MLP neurons of a small language model. Each row is named by its layer, matrix (up: input weights) and neuron, and shows model dimensions 32-223. Each number is 128 + 32 x the weight over its row's rms, rounded and kept within 0 to 255. Numbers have three digits each.
After each neuron's rows, "fires on" lists the tokens most often at its 100 highest values on Wikipedia text that the model never trained on.

L4.up750:176193152123141125108067121156169122134143156113068133122093180136088139162125130185063095132128090133133070114085052169123114125174162099131087131116115092088118171170119151104100151166117118137220173107151134133137108140114166126122125122128126083089093199099075153162115138193127155123187129072118045199128144118075116119137095129122151032092177184071103101091145077202190150106079131088105112111158092153100154085086130137106154126152130087119125119076139122106102126145148200106142099130172160163151101127152099160164119143070121117109127124118104099109191137129142056134
fires on: ".", "C", "C.", "anc", "en"

L6.up24:139156101190106149100150148114151136203132094103061105158075195112103103085130147148130151052130165163127167139145139154118134085112112057128126094040154144205133087122163146136122138069111142156143134172134129170075079127150093121110128197123081095117136154102152138145090166143127155184156113141148097072073108073129100156146114132096109118127140131120227137126168143089142143117104126114089134100167082135134176165140158113158133105128134096119170139137163101146100177133152171164139142086127173148129157061127123150121128078178120156132147126121108121154071176091063147121
fires on: "al", "ap", "s", "res", "r", "el"

L5.up169:124117149088086081132174117144049125119164162102143139131084154152146111122143141097148120120121141090144141092187151107089067121122130143076173121162105114165111126046174093100171182109121154153075081148101184097164128136177123063165172084099134147144168086155132137062132122127137158125121120100127133129156179153163171154137131109068088160078107142143174204165196101145102129155128145120118150165125117143115116139186133081119107128072178149106163117136160110183052159174101118073154116112150172092135142143137157207131102108193104130102107082095140098081117149165094097142
fires on: "o", "u", "ar", "ad", "al"

L4.up138:158131138115132129140142144150135151072135122165092148084066109120130125128089132130168196128128182147142100107117175171125125120122062136074111162086063104181148121140103121158133127172106156138106188126118135147121164117147159142107112107122085129073165109092129188117146133121144213103127170146077102116140127130094117078102128132117096091113051074163089092152094193136072152077107133141184114143108146130123238155157124139123082179143149139151098115153109100116158115093155191095110115076127166083078119124126119135198154096107018095142118170089124067178133138147127160127
fires on: "ly", "ter", "ively", "ely", "ently"

L12.up301:106126101188118081139141125119062124206095064135126124139124180094089181058112128098189113066107133155154173158137142132146123164176146144110109122054168116160107106172075098164077075099141143079114113178096118158096111099135110134128132152135085109166115179130136130136109180118089148205177133082101120126157180039083125116097110071104133107127107147148180099114115191099110153112128157170123128140133127117098099196107120193103121126134145133050163114126121103122136138088126097143140093106149159115135185103144116100117102185110109112092121161197101106091163097121091120182
fires on: "s", "us", "r", "ens", "es", "a"

L14.up284:132152109125194091186162135128132124062123065181115121135137092076122099115165155150103131135158126155070085088116136106118132109076132112177113187104089195158101111076133150076149077124151172137119138133102164148143104144181128122073145133171132120155133134086116155161121117131144159169128121112144168125145079126184135078179072138115118185135091138189155147155096042136163144127117137159062074117172144083099161137112082072148164107084071195102093171125079171116122178110130169101127150119082152126154157165144059166115069098094116129094130127149088056145128111115132186106
fires on: " M", " L", "M", " Sh", "m", " P"

L5.up304:173127105167074147127100129089159099104083179198152145084140117148132145101152167081192114130111090120174050117086137156181169130146145156064127103153164161087088124093128138094131155106128084105086107128152120177105115175140107113151124160178113093114098121111143154174096121054142105137103144166127140126125125155082119111110092140123138102103183154099129151165092119072126076119133076148140125131162089128083100164105138167155167159164121143108067177164121162101202139111084106165139105158152124130110133230107104126153115132117145076194110116121077131156149080110122156173
fires on: "it", "b", "or", "anc", "v", "n"

L14.up950:054071119123100134106100091161106145096139191168109182100134153196076113094165101158157118105109133128151100115147078154092116105074139107047139176123198171112122097148107148121076119141135140146050095135130071132108155079105187085147163135167144071104101175106137121177171094130121115145130062151103131106106124115124155088172165094170124104161159139168151083095160089127090177155129117152099115177125100101134121123128158143114132129135135152099063173091142107102196169151145105152091156140205105156170065055143133138115125164131109119088175125054132152115133120112152134135
fires on: " | ", ") | ", " | .", ".", " he"

L8.up643:052096154126103107152124140119137110095113139146193128131142182141088138168114137136132185181148110139141120071097117111174149149118105137087078132074168145144125107180120091171108103134082102089089090128133099087112099112185133069129164125128116092120159138117131124207118148137135105174183119132127073134111152161058061174090162128197166121150148120155173093104081183119049117117099134146123123152183145120116068158174184157103149041142116173142174119147143165091151127129149107118190153129174212143163155122204096172127193078153155151102159124141078089166138143123118130169
fires on: "D", "d", " D", " with", " (D", " of D"

L8.up92:125145149198170141158143164146135110097110156113169091073130133120103059155059206129118105093197084146053189194156103186108135100112124151135139116083171166088130161148160110094181172160160164130105139172124100120162160165137126102053138163113146173143136117174115162123140093086115094126140088160144130146143188124093139128076127130184162133122091195144146090095124113118134106061153096122120094156165121132138100130136127156100159072094199166183081128129080122098137093118139092176130096180089139115074087110128085161139164135140128138078082090145127102122183083065116115150
fires on: " ph", "ve", " life", "h", "-", "ch"

L16.up796:157203152133078146190130077049140093088117135100046118134117084192160190117098113079153102144133120141124110101106116134143148086151125114111129090148119088073115086165136104169083181123140136121111136094103164140200086157111097131127148138193145105146108126156144196063127133112111166128133146066155163117110076136203057123127202196116057083127140110140094118164200127152107155098120142195110060156101119107173145094115159130169113137104126144130174126098136119083110138186138143162147129149093141157099155132159090072123085176099147172124136092143108100159159128135129128123
fires on: "u", " sp", " al", " re", "ian", " A"

L14.up493:119154106116148139136141149125172142082127168114134145140140131087106089154154098127115102138116138139118084041118161047136066113154040118153110112137100093089075122088193144129136116168111092154150105130171118112152158161088137117099170167179164195194190130161130164116075136065174106201089159070191154114134119147166114098171103144098162132027194181089184122134125138123135141128174132115130139131114127118106156090083112127171163081106130101113096102175103172091101132116175119103120165124109206131117132159124106167154092115186089133185096121139130092093143092087093131130
fires on: " P", "P", "p", "==P", "m", " who"

L4.up905:100112108132138137112136099130132156107141097103113137087153107115140158095160131087122103120151083175158068129148132174149114147187138154160097101172125186069067130162165120102029151173126105089161215084110112127089108195141152204161124107137112122156128144146104128132084107121143114143146128142100103107132154113149107054167134129135106097203092111159126145119131208114217133098096070104160176110087143145169097157183134091158130108142096146164111153129118181113137097113095197095129124128148167160104101083098080170142103143122123119141123167140113133081168130146125127132
fires on: "ter", "er", "ing", "ult", "g", "hen"

L16.up917:104117171185099056149170110092140132091097120136134135109186090123108155164174135099118138129176173155154151133091091138149075134134138156126134144093178106163100026146179148098069149152066160149151128152119112142149050103096140123125107113143048096125131105137069087117117106086110116102131102093132093106102145153149117175108138133129176114094112137177170120119221116182082150095182039150186156114146081157110128100128167105079150105117128108147125090138115126179163128124078187151115132080149228151158121183164120120083108088129134171107127121130091053125183135093122114155
fires on: "\n", " includ", " caus", " us"

L4.up849:072133155102184123180106148071125143106100132140155073194115124118115102119103107140131126153121122164109102080119147160104118098118155102107148085122160137156128106068149117168135130164072134145162127155150074168176140138153122103100141181155091127147177152137113130045075164164168163158175134123165202108090140186197121156085157100039089119148145118117095106073123066138136158115133111073169115108117161077130108125178138083159111102116126065173108166147054089157141131144126078128129122084166076103164156139076141165132093141104103124137159109111131146146091144133181169086
fires on: "ic", "h", "ch", "ash", "ult", "ap"

L4.up264:093117111050053098106131117151138150114110144146110152079125159201111055119156080177158157192112133167142172112132063080144132141054140078080102139138106148119111055136062147186145113113142089145110195143132089124126157149167145124106123151119077159092068142145100149150120154076147132027159117108157098119105102156147158156120209077165103135121155128114059118111139161130109167143117136143163149139124096081143083107112123124136163131123162187138129126129159132088126150149126069145112148137133113110119130146153120185175138108109108158128136135145116111125129121173138157099
fires on: " | ", ": ", "; ", ") | "

L5.up709:161091160116087132120115149115187120131113146151164105137183178145138081141153112130186121121165171139121086108183125052207110148177178100119125117141175115110111134139129140117124160092111102077138162086076143148087126145120095105185130151102113084115125115142089126163132141126095095119095110098153136149143203185105124128068126100149036114101162119086137129132185092055105111140141105175163092180154147174067180124123122141134084120171125143123140042128102134164141133107107109178140100138143097142101118101151125101117066145119172126165100103144142161119081143065126105234
fires on: "or", "k", "on", " author", "it", "ctor"

L8.up847:139133170119123143084098184079109112122158162130096107196147130108086173139088149134144124182138180176153206140193091124124143080146137129104117101120118090181128175118098108103135109154091107116103150165152124114125117113186110164158123184045161142098122063087111143085127147138118113099141099136165152072126107150186118056159119099146107118180137101137054131082075112172127108144132178152135120131122146075099150170148097087146133196116130145125141095156194129181114176125082119188141085130123117170202108079144093151135097075155109076093143081090144088135148110118154090149
fires on: "h", "-", "ro", "y", "; ", ":"

L5.up701:140124130155093111144111117149111117135124093127091106132142145071094134078183105108118162125123105132120112088164069193154099071161078108100095150119085144130146183128118141158162091134137104160137182156144119139151125121149070114073033100126085159143107186122131171123160102124145081133125125147137083158134183086139147152091157115115050174098140168118117110064177093079146128159142097099104110128088051069110140068108115154135096090168103176150112108145133133133134165108079142125136146089163171176101121139137089163150094100120137078166152100171134157152081083118105079129
fires on: " H", "H", " | H", ": H", "s"

L5.up682:180061140121081118130120140114131098111143052103093073161073123132072086126095143141135112078084115152121130115104122074123073157128116102142150116037137147125113120122145188093132126087114137149110112068148134129059115078110156169121099124171153124094151064127075121132141121079143128106124205156116073112177116129096155114124145158148085130083201172173095165097118123157097107098108130154103041112127095098114145165102113122136146200143091181144130166114144154194058166103125154150151214035150133159067134125194163141111106084105135137137127109156109181123128092096124127089
fires on: ",", " |", " (", " Center"

L16.up144:129109185167140120147107116092159160114184137172176175137190118110112194113116098150150157137166098109202128090122151146172103154124164153150138174060115145138158123168068133151081098114116093066154091120160102104133080174087134153145139091139146139174111142097047141131133158125160104137128127146118091159133150137101112161060098070097175074113148146127086077107152132185154096105094137105158083160134082117122171144212114134116185100093144045174128140145135138107141094124110120138165115181102119138105132145176122152132112131105134137075136094190151136153121132107141131076
fires on: " D", " c", " | D", ": D", "| D", " of D"

L12.up38:150129136207124179161124127148167092161073048181197096085162127123102103116134140152211176086127109140101163181162149154124136124162158078068113124102162090177147075077151204118132125125131128182139117162078160112120120137117126099084111164079153128128112126053178099173159142104061079134158183071144117096124159135083105087112137118111090183132100132124120148068099129098090116079207135067146149132134098198127140135128126144148077111145167084168108111140106094116084122171135127136148121147092115133111106054109134113111127169134110101180077109060140108106139112114088129134
fires on: "s", " wh", "h", "ing", " s", "-"

L8.up84:123180158127098146145178119173127106142119172175146107081150195128127076104105098167170165126110122162125081157143119146151100120128106103130123143143135118171125125182143132157108105087154121164129059125198139188123111135168137175076065109148146088190114090138124155123067109080075132126151161124132185147171064135170072141147241067145130154146186168123186105146130148183101128163102113140096153110157147110136138120153136078163113066099135143109123160142155137110087113133103093072150146109139154137125178127099143154083161102132144142151105070150097134103140102149179080087
fires on: " | ", "-", " (", "he", "ps", ":"

L5.up978:148197119178093129131075103122145146171139138101133152158126078149083084060135105059146134105132125188070170108110151125168116144101110093096172069143133069136148142119126096136154154115106135125093181104082143102128138094101122094131121101132108168116127104147112181100151132109149147137117139124142174114079133048153090109081135172097088075160087118099095122096142094109097163097156125145146139142092139145100212067097038120140163145143135115110104071089184132121083089179153153119093122116164119138139077118156092114101049094137104082092145202144093170151151105111114101113
fires on: "ong", "ang", "un", "ian", "u", "hen"

L4.up424:081142122089142127120143105096104124096118119114106158143160160175127148062132156173109114094101083185140131105114097096148087096052121144112091160152067116115126143156101136157077084157116142083215141171087049111102172160141136153126106121093129085146086104176085071171117135119164051147133109175099170062124102159080187165080135106149114060107143176121086146130145222093089096168134081124141095126125139143132138111136130155101128161132071120120124152074083110148142119091136098175095103124118129132131081110101147095178149184107159158126168134152137139144172196148103127105
fires on: "f", "is", "-", "===", " of", "h"

L4.up363:170132127105089080123115134164193119091111128174132054145136142072182112109203130168144139147015118145085151095130134159134087112096136082137134113153103151158169134078130113113152168114133165172084124160178106227090151148154145112112127125112115151130129159053108090150140080184143152157125104124134128179133121103137103188111146154080123092134098119084122150111112090156150167136145174121167083089093120081077166169137081120145155114094162142182173142130114188180170159155186116128113150090149187122130141138104101150131093165146172136100110108148190128077094114150149120151
fires on: "ic", "ap", "ip", "ass", "ot", "edic"

L8.up405:124118163119142064108089071112117102144097122170113153160117124076155132164124087117131153094135115151140142073111242150107101100057110144110114089157145099133122153071088128157113146137072069123129135141104123139143075096080111110194163127090127065157099133105163180174130134096122157202147128097111119127158137088114100122092105119101082132105167118140104184138086191151150083127177107171096074121131140118091136168100173121140153172131114133131108128129201167127136083144065152144118112121165099117120104103109092107132152107036181143172112186101108141083098126142106124175
fires on: " sc", "Sc", " Sc", "ro"

L6.up256:104161139083068114094136130142153075133130170092098087162129102152116127066112128162114110037096145163149146119110161159115127156113131097150122162084119141118193105141082146082129120154098175134075097041121119168138142084141141102076099138142096111133145109091131151113103139170148142136152118123108109142104103158098069127108137156123097136132226105192172150128131065129134150120120134130119110151146137082123123107136093179134101095071139118125065107118116148175102175168127140126145179067144182092163134127115222152152173122090059089129142152144068136108141117107100080042
fires on: ") |", " |", " | ", " | H", "i |", ","

L14.up56:132217152123094143091090096097126086116144104166129130153139097134159176114139112150190136146190135194146117131105162144136155166116128131118058066063131148070163098169089129069095151099125146101099099203101105140072207138165168161092133137145098123159158067130155101112173143166113127180164099162127138129131135074058092173129160067151151146139152146100087129148111094115145111098059096132132125186128116144128112159153141115117150125126096138114115124087151141075161128111162134155088152117145129178102121167132187137156155102112152143135158114080097090153110175166149136161
fires on: " b", " w", " pl", "y", " B"

L17.up345:111105135173110188110091151131081139119133086135106126133140155154160122044087055058114099117099109125114116111113036095144143109182108139132095124151146096112143127138175168141161150157145091119102087096167107097122161130185141202072129109111125175147111130112167141114099109110103134134082109092066123185092115143133147113139123081138133136057109107088165072129130158110150102141152091116100137092112055116093109132081070159145079023118121151083105069167086154147118107110111170125122168140152160166116171111160121142079164086103165127088139113111171141120153118097184074198
fires on: "1", " H", " due", " | H", " Al", ", H"

L5.up234:082094159113119146129114068095126134150156097173114163125110117128085090153165194118098125183131113138145116168128151165139197069124075163169155128067142149083106139131194071115158132157145139137126146130117114189100130097093140221143136127118133156141151141170149206118127118128180088129142112062104110132179101181121098119148124138082136117081134081138105137096122148079101129139181093111144100098185144150166125179108098088117140121105183086178087083117049164135127137155201114146156113140129169117114132127110149121143083116110055182067148074130206198105117121122160147115
fires on: "ix", "as", "ik", "ic", "us", "ano"

L6.up39:163068119105124148124139149132210150160101130179179112124176147164109120116111139114148154150147176164135170149133145155113088098121089086129218139119173145090132117137054145125101110120121181128075163155196127116102163108074174105136163149102079122085100129121109153090111060105176115123170143065097170097159209166203101150135106092099154135145141118178144146112121161111128165141115086171155094156060131137116106146155056144113100133066128091152120129115094108101170144150122096162106109102147056086159191174102122130127182140137160074130150082166142167138132131085127145143
fires on: "1", "on", "z", "op", "o"

L5.up962:155092191135127068137077156127133128188146152140101106107091175143153111178104145094185154096138164073209096120131152085131125078106130084116157070130147112109080121152191140100112128136148106100115126125144103158125194150135191132119129165100129099153158149173166215137146084064063154121105074157147142138089151121062168146121123131100134100125214178132118130142145120137114093211114145159162148128074151127149089100134100156141183160142157131138108129134060144119114118136119153140082107169113115177129115158148128105127216184152126115136201090095163136143126121110123135092
fires on: "ar", "u", "al", "ur", "or"

L14.up451:127123111097134132145140107131185090146127119099121151127122092150104121148123054135128147151138138141133175126172083136097130087100119161116135188022208107149166117088084155131164095117049123102127109142148165124134124106121128109117125181101136100129150080134141143126106084074129156097228120099142178159132070160115096118151095122108104136124091080120158071198110143121157103153133136226064114176103134135112174109077129139077174136179144164159037139154134093079093086137192161187117178108148124144163090142140180109116074123112053130142113122117110064159103146104098159155
fires on: " re", ",", "; |", "\",", "),", " was"

L4.up599:126139162192093157075125168125087155103112154095075150135115177112156088140120139113113179106071119115140142123167102106113159047078105107061100094139161151105134153075170107138069133139158112103190139164120131090130119175172194121182146162147115121092146146134109158103108158164090139130175157109138181060183176115151155113126121129101150125163134176114171142113141069142087115155103137099134167092085105076141119106086166097087127098117148148138126150102102120104091129148123099172079125154129093165154122097145085120187181070062117140096142167093187121133135122161133082137
fires on: "ar", "am", "h", "avel", "al", "im"

L6.up513:154155124117146101153114134111143122119130091111083133114108154110184155132109114080169096104184123138154118106124145086064173169070095176067141055125133093166130120193219146126122174097075076116104142097090122086119063165128138181125098060100079092101090124135109185166066095132112118105114163172130142126119138097132103095170127125122074072112056149123196168149111148144162140135117107133112200108063108150120073128109116165135136127138105155175113131087105115111049131164131168112127196164118139083112171126146156131107053150142104115141097107103115156135109135063110113161
fires on: " sub", " mult", "ult", "ter", " for"

L8.up486:157095094175124130133174136083196106039115056163102137133096118179108142127153095125115132139101153147144128059099107157134126085157086120173102160189121106114134174193090107141113148148113141207114098077099131135091124146152152129150076133160120080097111124132173073090133088150133098117108188108105043184123181167077123055079114144166112135078164176142153138107160146117084121133150131112181120163084131129100201141134195098120136142139090105096129135122108169120159137094114203123232130140123098115125113146135042161140132137085110165174146145143146113144139119105136118134
fires on: "ly", "ially", "ely", "ically", "ively", "ily"

L5.up630:132103120130157157187162159115131155103147100138147135132112085094090106124113107130177103172126118174117213045138083111128155201072176101102066147115137153066165180095140116130078117122076112126103091131100084112078143180071128140144161102137055161132071101170169134100039186103129145130123223158094139088112164132128125138111163138134157140108141129102159126143180086114155170081158098112158167106073132134143097119210140096115034076117137070136095159137111123150146151065169132152111110119112129114117126122166126160144014124157142138110125135106166156165195111165107114132
fires on: "ial", "ed", "ident", "ual", "v", "ent"

L6.up53:150186129180140136141126130122074141148125143115154123145128153132166087142115163165168151166124113172130134111148103136120158156130020077093119113124144119147116085185138097135158150150139140187103206114110058118106162075183125177110119142126107139134174103125117116179170159115183058172176132118103123140143160099152197141130166108061157128113170127119132168057153143133135139108049135097109116161147112127102108131087153098108142157146094128062121085132108146113167097151122141123137082084091107134122107162235163142127147076185144145104141104148087140178090134232127128119
fires on: ".", "s.", "y"

L8.up126:196115156122091117125137143153168135184123092137107152169150109181091125080103055159187139130117116187164136193169135122108089138132178155136154154107067146164119135165095168119106107091077122150063133181111116149122130116158117153090118148120124119094131113152076102171147155185142103149141115082145169120161066120141089124138105103112095202143111101144101146131148148166115149139130117124176113144127137080132146154137164132152165126099146142191155150126173133135110125093122107119132135128108110141108188124084129045145148055173165105103056120137126134145162129150114151112
fires on: ";", ":", "; ", "2", "aw", "1"

L4.up351:093144120157142106155070112167115126158018127107157120135169133102139109121148144178148146124141096129105112171157115147182101185128126107117123124080185078148120015169171095099135185087141139148075169160126126119124149095110079134141093107180068069178135108133145126180117144130177107151190088135117116205125099139123170174134148120094107120119094146135153194122102112088154134127087062098078161123104171111109114143140135081098112103157103112121156094148147091119143133168080100136150152070151106137048118038140123125076156104116103149082122138117061116150072169090090107168
fires on: "|", " under", "y", "ok", "ove"

L5.up510:155119144178089115143086177113096074165115104109129144117114122148141178101077130157072121097050123075121079102124129120135116166079096111135139104066158147120084121140146143068083124138121071131084168130128137194102108157118122137123132135114116105107082111120134126100136158143218180138158109098120127168080116185146087131177154164146163104069147138116178207117124143130137094107092142099127139123114122171169112060112099141186163070176091118107123151189146187053153168161153091119142105149092112146183122109129129118082127134167113124133139128206110184147139116085072104135
fires on: "u", "is", "ai", "ac", "ri", "et"

L4.up659:121136149155111112176148162093164083154061150154113092164129196146128135140157141119130128137101171121096192134165110091145069119182133140077110156168114094076109184133143122107139189163128126169089112197117169117151095122130122090126116044177116207113144141111135132120103128157143159074164168103113151140105172128072152119146102113171117135122130095124124131138104192141097087141108081132089123138150070145143110165128097109113116132107121165093159134138116082153063162135123158101097140113166161111149123108034117145122122131130103104136115111103131114071157106119131122160
fires on: "o", "il", "e", "u", "ual", "os"

L8.up684:103137104156160104102165071198107144139152087116124144177150150122075096066126167104148101142078136096142085056193094138160111097125085109135106138146224182127102108108090179120081064164097132110066174133094109091116115150065141158137149106213136169152148150186129151130131157112149145094136143108161145118109168137130167104132092096076183126086108107113176108109070089115189126110117146122100083110100105131143114161142185152121072098157113071138135144157141130151090127093154164121095104160180149109095092141109131132110100118116084152082117095107091170154104097120099140140
fires on: "it", "iz", "\n\n", "t", "r", "im"

L6.up563:110120132197160106113097133130140107177156097134145131122118110113051097084081118116126131068065168195109100124186126135121085133086131119071146178091143104114120118136099065134115164103096198094141175114107145171126140095078142124085107108114113124158103091069115142122111085090119113140155167131132089130131127110127103093085116112096098142145137103161140112057092091098114168150127109160164107087144089189119123120116100145097152162158068141081161172094161080156105154162150096163112132054120140169155073139168097137104060177166156137168131065094160115074095130161091084119
fires on: "a", "o", "s", "an", "i", "er"

L17.up14:172116189166115110092140125138147140106140104067178135139104093104100194170082157124075142104118130142103139122133113152143109093140153089139144150172146138082107094091082122085121129156154100170143159103124082103105119122093095183146075153120154117116132130100082136146146069168091099083124123108157065164128150103142109042098075182128144067217178104109164108127090153218157099094110049099074165148098054117121135166118144116123135124097158163190124153124116173106131167157162110138147136135131084090133159136116150099129135155114172114126053108168101142100117154098171148072
fires on: " Ch", "ant", "th", " ch", " Atl", "rd"

L6.up620:166129143117158084102112086123100107122089090176143155093129160116138115165154140111138193178138132137093101094162145088108073134130127105108114083144247131086116130076189169134157143127187136126124107112123106143148147151204183105128083169086100148125108163165148130133166122131104139119140125185149059111156125103057115163148105076105061147116108096117077199082097090141089126106141148111083183107095100168162154114107159116104128082113086127171210180138134169132145085174082142120174147124091146117109146106097137184166113119143060100145095105141117163152145157116141207164
fires on: " when", " When", ", when", "After", " after"

L12.up148:178127117177117124195084114096143127139099070112141155165082080169104162125077162091072145162092125162190159114110164133180130102124110174090154107137149126087147116139082126174157130130146098181137117098091126100091091153172175155105096086115121108134155110134109113116101123115075132163175138137134172142131185128143124093114076159104126152145131129095091087105091140121163169191113122166100124163133171151090143098083181119164163124173097142141127127137079058129103127037142141179131151178082200121095137088100100158122138122146088098099170101101150175137093100108131047136
fires on: " years", "ad", "od", "ud", " an"

L8.up487:170045097139126135129114111103146182085068130123116184149068111058149113176147188062067110085191143114136127116193124133160087153111111141110183136153125100094129141155197050122162125096183134097122133117192160141130149148133157168123133118155127109105153184094153170179128162103150148115117048091094153141108152125078118072118167186147139125135133119157137160093109136114161107100201141132168123123137136154138092141123177128119132118096148114157109126075141110116095119143172124135075079114101140098070107156189080146180091114147154138166142126096116085116115087124180114084
fires on: " this", " both", " these", " later", " it", " These"

L4.up598:143167127138111160089086205138187099084126089135098158150190119164178144122128110106155132125170143089112075067174150125077093144128084135144122122169170060129095163133098137098121159126126174136158096110121096136150146152187149159124200081168068112145136121071134153127188159157094098110120095102079114081130167077141131145108127188150125069166044191164135099098076112115149064078104081103092160112148076136190125116107140147150186099140160126102096104130147114149126169163115073116148116120091184085167130137116134085126078136111072128084185141151107111089105167149132106094
fires on: " Tr", " tr", "ent", "tr"

L8.up990:122148166106128139092134146148066110112083117092089153171126132133091118164098154119079068024151117118143142161115148143148089092143109104081110117092173122051152191190140160081103175123137087156129038187116129124080147179110144159125114150143131069141140153109066122145079171132159101109174136148118164135200152131097140111107128170138105128166173119114161108137135090181156083128170001167116099170126113139107115126123167092100111118083129220142081118113141147114144136069131152150123148141159115116111132110080126092138222156135144149155142156136087082127190174121116108096
fires on: " of", " de", " e", "ri", "-"

L8.up699:135151154129093121091083060085182085136103078146121112118140126168080105151122135190088175171179058136136141121116062185169099138115078140141159159081080133151144162134096129113152171100166133108168128124098091213149112149184115108095091072124155098156159099120143123088157181068127158148186147133127204157074126173095152111093167173188162096105104085083174126104095127124162132153088156147059135189135132123067154146129082169124154207125135136130151085118115088095144137130156144116106147128134109083129148117139207135132063122107113091139108127122186089163146124116107168092
fires on: ", a", ", ", "\",", " (", ",", "a ("

L17.up637:105163100112130080111091180097140185180091077136107117124110110161136147086115117120152188129174115177151160159111102126130111117153160121103181201092157062186145095186124143156136147185083095157150078066122096135130139129158085147088126205145128200070162120097102087131133144105186131163122134105125076150160095075149159153049155096089171131167186151133128165098138162184130160127129124179129118134093108130117112186087136109153101105095113175100107150083127110106099143145070185156090128110158151087105128178135123136116148077117144100106110086203100134156126169137103131141
fires on: ".", ","

L4.up688:076151071158168113156165153115175135157095120189140115138113112164118135181131180095170127056119103121132099164101091106088142122098097122106132131106116053136114213134103098117125140139117081104089161129146092112132105127100142096113171108110139136107069139152091159056115117112105085153185140048127071095124128178159105128179121077067155119142144144127042133142131123128149151165183120159159131171079089137134166196100142103110113136122180095146145140184190110113144214139098142135078130090137172118170158131094131125126136094122126108165114153189178122150125087127160117161
fires on: "1", "8", "–"

L8.up86:140096092204143110112130105109131105138136090144122152081132196136209156103145165119117129082116092120079135097164178099116086135148159068067098104141173155057191134084153149124089118133123160159136098162164149110133133136185123169181142117114091124181108079154102150127188088119133115128094110105166076163178130157154106106164137123107142126130146116106125131099126104175150129119132160090152078154095131126142176145151130175102087110143133099106118130138176179186074121116121112103181139138121122118143115088037143127123083138158112124116102069063120141184105101066144096149
fires on: " when", " if", ", when", " When", "fore", "015"

L16.up142:140096123152132131139132135131099150135154101130087130178085205120118141135088162104139182129055115144101171069123120121136159111117037164159109131192106127145129091105132096101134137067054118108139072124196143111144113132085130150136117057157121141145074058171118077118100123060099153082161101101157186154184116121112107150107162120144101118172154176147136144124150179140128106156131142094094139117099148160158073091153097099130162096127053101162089104097166138159156119155116089114146150143106140163189150064161118112110106112063152143112159102188141133053126115086104178158
fires on: " (", "ar", "ra", " D", " J", "-"

L6.up900:152118165159137141180139142109110098152164085208135130104189131107114146112095126161111120118080142109114119150133122148059125137157201181178095067195134092157142130112117133120115138109180133134147168138125121081159099110150114166098164146125108200143146131099099086102187133141169094171128158108122128143124166132094135150148105160111119073124143147156181100101081098104124117157124060057068117138124155122080120137138154137071115080164168121135131148151103141108160090101146109142146113085085079127136078145125113139119091138148132099089113117080134114176066143120138147178
fires on: "ron", "at", "iers", "ater", "et", "olog"

L16.up58:104104133211124149102137107106123139190136117110184137121146142169141120081140148099089149086024156162097055168128107173083114094108231117080111097119127106099112112120116131136116094115137122128106119183136094161135113123099140067100078153122099121069104141120089135089162153162175132109153152139110129098179143156153211106107143159119182108181158103124097070163125100115147125101129142117107140129150169083132144141090166123106092090132136142110108078159116155111115088114146099142170151129075148100118111115080125166144126193116100145129168126179126115125028142108118132145
fires on: " an", " is an", " (", " An"

L6.up361:156167163062115144110157098124093136143095110124089176130169132121139124101094129157117164175138112175072114099125094140088201101149245162125077144114168094070085115076110095151076120103084128210136115081100143117113127113132201172138147151124144122116169084175145119069132163127159084141130122118127152137145093133150100123167117116115115159071138151116147167153157112142103149163188140093114139101167136127147040119102116129132177199071138116154142123136158163159148130132136133173120171153064161075129159187119179135107083121105187141057171152101101158096122124117128156086
fires on: "ic", "over", "ik", "um", "ri", "ck"